MLP neurons of a small language model. Each row is named by its layer, matrix (down: output weights) and neuron, and shows model dimensions 64-191. Each number is 128 + 24 x the weight over its row's rms, rounded and kept within 0 to 255. Numbers have three digits each. A neuron's up and down rows have the sign that makes its largest values positive.
After each neuron's rows, "fires before" lists the tokens most often just after its 100 highest values on Wikipedia text that the model never trained on.

L7.down81:123143165143131138175081087141115143136122143106114132143090129103104115090121134181144105144122133136115161116173105127131153163126147141137079144053117111154099125098117132127102149146111111155119110119131142097088128156133115170126169127110125153163097120143117152114092155120123108129132128089101154122119115121156125101165126160159172133102188131086143127133139123165130134121108
fires before: "| ", "– ", "es ", "ag", "our", "al "

L5.down618:129112127075087079117139149106128154119117133087130161124123117146147133136103116116159099132136184111160116150122107136123112148131118149134145183078095094177131101156119133114136109105090149122124116101161131106136125143167125117118101149122162131123111155135144112134136121096117105173082120121138122137131176135182111138091155139102181104119106124090116138173112126142179143184121
fires before: "an ", "a", "ell ", "a ", "o ", "an"

L4.down492:116147129150133114099154147115080123115162117125086137085174093156175115123092133121121109112128129086080127128090136139094117074099129073075122072122140114169104168144151125078104100137167143092154101087118100110161138127176145138129117147147166136130114124131141132129116099127122117134121125146133100105115097159139148111143147173135112168152153151122139135179108168105094141111112
fires before: "\n\n", "s ", "\n"

L4.down244:078144127143134097093142074143141144108134112133146158144161136159090153140123136128122111127166111121142193149081121128111087143126119122122139143124123135114135154139132114102141126145140130131174158114088097142105158163177161172146135117132196156119097115129137144133117099170123135114127128132128113107119152148127130090125193093135093134107114106122140094094086181179139102127092
fires before: "| ", "\n", "\n\n", ".", "was ", "\" "

L5.down45:112101137129142072131162116162140136184126134144119160147164124150109075146107125149081128150138171133098095116136120152103145119169128088154127112128134148143139109115102123137130207162131145160134081155135139146118127145088095128159113152128129122128117102171133109158150171109095143141086154100141121113127138114157142155160126127101143159087137168102136093142133115180124151126161
fires before: "ent ", "ent", "er ", "ed ", "ing "

L3.down244:124141153096159093111171101170134152125152138128125110120109144149119156128125100132126155153129186132146177137143080102130158085086132105148137125129132143137116156116119108140142117134127101161138129120152137125147126158131116150155122129139144189147142108143114135116120116153104119107137091174128132122170139183118144128134125141123119079134132128126148142122111121111144061142142
fires before: ", ", ". ", ".", "ic", "\n", "=="

L7.down179:134126086100148113162096127100143150111137121109112125135169101071126141106143112151077116098139093127134147146093154157154102125124122114117134095141119143102105129141132143119119100087073139150111162127107101147154112120133150123125097146121128159120128095144138131121125123102125067115160093106071106134097078129122116097146100145157143103123098112141173140082157082089148127147110
fires before: "- ", "| ", "\n\n"

L7.down65:078107118146127087107159143099097156123142128142111138172139158174083188126105156164133123127119122111133143073113139148127156179090153121150139129148126163128101182120140146111117152176074158175115114091133134113137161118131119104128079109143137115146124106119134113157071138111170149157123174149131122134102155148156152133134125139132114118113128149155171104128100145127126134104112
fires before: "ec", "sion", "i", "ic ", "ies ", "air"

L3.down492:160113127130115145104151159077112135118096155082153096157129124151111100104098094086104139153138116123138114087097117108131157187159098117102183130114122136093142122123133133122121125140119145127102158126168128132168099141110120138130162128117175126133094094148116087128112108116084131139114138130164071150090111184127125152094165110115122102072094122176117134125136106149100137149149
fires before: "iv", "ed ", "d ", "ow ", "ow", "i"

L5.down464:141146163153098133148116133124160106123115141120159143146115159145175113109139157120127178176116116119119112146128149117099111130091109096083116128137113104124138138126132131130123118163181144081127106112147055094111169139113114134120138129130106110133125106131120066154101120101139117103204110120128073112123103095109137141120099182130171117121107154127182112119123120130123156143140
fires before: "| ", " "

L6.down363:129130164123132129120118156133099143147103089113162129112129124143154160126110129149126171139122100144125162145107110098184127133136125134140133123071208121091056147146119154130121111128122137165150174120132202124113169128168129100141136142184115116154144109136096142138149086108129119136151094153127124110163120047091142117125123107128162140160147109159124124098148104111147105152089
fires before: "am ", "am", "ch", "ach", "st", "|---|---"

L4.down222:115100126129158120119134114131174124176138125136139101124113131124105148134115156156111115131129136184116177148142098145124095079143121159126122091127127102077151145135091137109165144172093119142128126108131145122118105134105119164155141129136136087131096082168128128085103129117147137113123125153079146123124149148099134131133101104165141122074067119154124092129109125125122134148126
fires before: "p", "| ", "ul", "c", "ear"

L7.down670:165120133083121137087134122128120167154139124103132092104141138135137129163111080117143142114149153096112150155155102103123135139096121134101161116147129094114141169108144098094175156121106108127119098112127120131122137096109097175072123094107164133095106125108148103106097112107121108118149167167080112125129115138163159144137107141122131098063125134123120152127101128103144127150113
fires before: ", ", ": ", ". ", "==", ".", ") "

L3.down472:148147150129114087141144132080143096140102120116110108089091110150142103107145139126125171120136118156102112121089155116137113147130141096114200079140123141138117120126163146126085135141120154142111157113140115133093123122132176141134103092146113119168105127154164112111153086095108120123129143132137131130152124105156151135141117145123094110119136108113099138128140157119158128111108
fires before: "st", "n", "cl", "ch", "m", "l"

L3.down598:141154088151160152138120159118121126113088160100114101143149125137157132135125150154103157123151135141097144119133180120113096160132153121130145193096122166131128129129145103114069166167130121085130124139103114104152112096160148076148123134142102108120124143117140112159107131101136095109110125128127130111103104114111125145109145140131146113155116116125129099146111103118107130121126
fires before: "es ", "ous ", "n", "es", "h", "d "

L5.down487:118120154140150165114108149157147170116130090113105115125157116140137124124129090121160158118164145161169096154163107109135120097156126142114128095118151139157137150172111158136175092135110109148069134139102133107158122144141112083140119152119112146106176137136156100126157126139114106122158077110159135157131143155109108116104143126122117148150117155103150100139180141116128098134136
fires before: "s ", ", ", ". ", "\n", "end"

L6.down546:165164122140148125125114122128113164113145143092151088094178150120113121122156136143120142107107139081089129107133119135113134091108194146127101118118098148146198157139107128124070181118149116118107094125135091135113145142138087136148128141120119156089102096115113154059138139101117089133137129148131131148110093118096151154121138129119145137112130123134120134122155133144102124102130
fires before: "ag", "al ", "– ", "| ", "on"

L7.down282:129142151144144185125107119111108122121142150122142121139064154162135103136107130117108102162073109126142146126111125155092148132126140183158132169118102153130099136123136177134139107156129137077157134132117141112093121134168099104148157128125135123148147117110140155134106137104102101129124146114142091144105120098148139121173145143105091127176149122111096114141139132110127127170116
fires before: "| ", "c", "up ", "– ", "F", "als"

L3.down473:105146134123134111138122138116144147136152163143159108087128109101117097166130143136142103126143128150115209132116111143139117151129053127118144125163147110138058110146143102143135081116139091142131120106098157155127115099136124134104119149139124145153108178122133126098115104136104118080120148125120094118108092147104092106163169117148104114103168115152115131136169111116146136133161
fires before: "\n\n", "\n", "f"

L6.down131:120150137140182136130121173123158161076126122117158143079132131152138108115125134135127129160141199139104128148146101126137128134136148124094133142128103137125152135112105144159128119180129093119070119136075149123118104135137119126097123155129115187139086154152112149091120148146135202127126124094127107130143078181164114118151097106134139152098121127138171167112144135159186142086104
fires before: "e ", "es ", "ent ", "ed ", "es"

L7.down204:125117161140137127159176135164120186149141156113146129154135132123094113135114116116142146148100129137135136109141115105186135087141116107097113095137157161143128141116076088143155087130102168106103116125145110138170128072138152147140105120138162116140116106139128095157160096130114115108097164120144119132127143119133130143144114141125091116107128179118140120160080115129137112110137
fires before: "ed ", "em ", "em", "er ", "that ", "er"

L3.down385:125128147116132139090129149144123100161099110079103110083130148149133121124104141144147104168118147152160143094146116111104133112178088136105139092127162160139171113147118138120086107121085128152144167095108113117075123118113092133124114093099147115106121130105063141161139134152121141115130152131170097144158140125122115128087128096146135130142124129120143151158139111159110089158164
fires before: "c", "oun", "ab", "ed ", "i", "u"

L4.down560:129126142137145166117154144104123158131117134117096152106112141147107151099107104163060145147183177138163109130110136124158111140143091112085141152137151162107164108093132135110087139130140137156154136107151145102127135110148137053080156117103081150161155132122118151102135110114086146146105166120149138118151086165108140111106150092139170114099125141107142128108131143135159141127162
fires before: " ", "e", "al ", "ed", "ed ", "es "

L5.down266:136089144126177133123148131137186128108152150076126134122118123115090082137080144110106128142087162145105134118145149151119174088129093137083135132111134100132121127150139117161178137132174101145127116119135118141151137155155128120142086105162125113162070109142124112179147177133118124110109150113138138153122115124117154111094108156130129134134117122116172111144116106086100139087153
fires before: "ed ", "er", "ial ", "es ", "ing ", "e"

L5.down405:177093162143163108132109115084151130098122112131132129095099106155110091073091118149132138116111153144121130154121087082150118172154081107080138138091175100112139134134144109153098139133110146125136110125174132073136182152140138129122141173159109146077086127141126134124155154142151106163129130082069134125105114179144119112148129144104155128129134138102119130150117123137126088135142
fires before: ", ", "an ", ".", "\n", "i ", "a "

L5.down225:172070142168103155134143112122110122145117126137163114146118147108162099103129145072113087151117162165108115137116081114111123159152130097131132126118119134152114097120115126085132094129113148130110113119092077094129163091127119088141094122155136123153144095165139095062125131132117145149124129109201120147140144092113065143153142117126160120117122130149180125103108138138145165132125
fires before: "| ", "i", "ing ", "im"

L4.down572:106160140136152130168148136088143110153129093109132084129127073140119119081097106128169124125094102137128122127137143052133120087115166143107177172144148146102134116135170126095197121096132128121122134072123106100129141172115122114130146149148094116147134126160124131112139123091143122136157164182091121125109087123123116127141135103105110146141110126125133120128083142169134120139131
fires before: "st ", " ", "l", "il", "all "

L7.down59:122136159206126159089123108169125150109117114100120162146142117119130098099111163166184084103103113116119109137169147110103089130152126101092111171150113102150140162075136141119083119124141135114084089103117119113107131115136123149111157170104124099156142151115117148161143113121111113147119097171154121112125120129136129139115081174134130150122120121135115131090163130138106171124147
fires before: "ag", "-", "up ", "al "

L3.down343:169144139127102098121101140127126148140156160145151105128117148135123113133125139138171140153104102127154143177162115139155130141150128131117139137140141114132104130115146119141214128150103090153097125118120123104159061084100139132147183140123120120128147120080197119126129120146132123158125106163098102128118124166111098122167125147122131151121130101134114113123158109169124102152141
fires before: ", ", ". ", "2", "–"

L4.down34:120091154146154108125108101170136151116117180149135129154110137130103123125123121114116137134158118060119118097118122161128147074132132124175125146101146139134146115132138136125171162152129115116152116058112127118105142118152142104123135170141141173155096120156162110141127128116115090114105134090147152113095143112144152132120140135176155089123107077131119138104124151130130142080130
fires before: "s ", ". ", " ", "\n\n", ", ", "\n"

L7.down254:146122138168121132151114078150164125108115133104128101099144108160132121110129110132106129109060134099107141135158147131139134124134093115128113104143107105134090118131145131149135127133133129169089113081110117135110152097123106129104134129179174140122163147140126130122103130159081095126145109124143122153129155107122123149120140145106134114103107116099130124169140087130161140131135
fires before: "| ", ", ", "\n", ". "

L7.down541:110108112100091100115150110147081120156141148127164106152140132119181156138124152139119137154155148133142118117135113136086114115145151137111112152122136091149102136109106128142126137117117123126147155081116099111113143127116141152130128137138145103104094153136156168116118144132138103179161141143117147104111125117154121122089176113146146061138149114098135099080159142181124095115131
fires before: "a ", "(", "an ", "the ", "f", "$"

L4.down446:096150111135137184125140152088144138133120121107135104106170094151125135150147145139152135092133117139147126088117111077147142135102144114127160137116122138088156139123097087126168122164094107161124099155100082159124129106154100119159118135148088127131151101122117132106125110140127143127128139090110128110133118126168120126136105115127163143170132111107143134129129111135148119128169
fires before: "were ", "is ", "y ", " ", "il", "r"

L7.down50:160098118080152112159154117111119133157096128114119105094138118141150119129122114117134115127145122096148112125101102144128155146140095139166173137117108137115145096121149089149153112141102135140133113107111153095128114169111096134096119099132105101121151152107130152101099154122157117112144129112107086152155147120103152085154185150115152160095101116136104176144138079145122146203168
fires before: "op", "s", ", ", ". ", "s ", "."

L4.down398:159132121104090110125117139120147163138161101119117152150183107157111119106150135161095160146130116123126100107161135158086071141127139105057137078147124119138135103153148125137142099122150142107050117144168123078113105129142115114159137125149117124125129090131132118137130170113155131115136122159135132131100136124108142145103136098104145100073083145133119108152176139141148128154103
fires before: "| ", "P", "a ", "M"

L5.down460:124147163114111125121111118137128158127153092090135153119112073081113178150136187131134127107158103113106147157089142157131078114138173161092092124104117140159111156134110141127154108090132123107129095112146157128112111165125134135122112150079128138129115138127140168128105118106084129121109155085110141149110110135121136102169084116130185114096180091132128169115174121122112121129165
fires before: "| ", "(", "and ", "|", "– "

L6.down151:123135171139158132155125118147115123099085157094091179114136122145122111150114142135089158139097132123084146130105148148119104132139144093118135112139123109150142159116111137145162115162151150153138132146151084143125128126138135105120120149123115137190118130098114088128124134135175113168147121163139091123176110085178127099150120101131122177142157054126146089119153107141141130079128
fires before: "es ", "e ", "e", "h", "ed ", "es"

L5.down551:152102145166080123143146147114120128121071129111130189100156136094119104157109108193132143118086140127116107178152123114115165143119119138135159136154141151114108134071161129143170125161138108138127163102156115151169108094148141134151138083155072151151106141157103136111153101137146144105122068163134145156135140122134135136155128159127123148083131152140145132137116111121122095095144
fires before: " ", "G", "L", "V"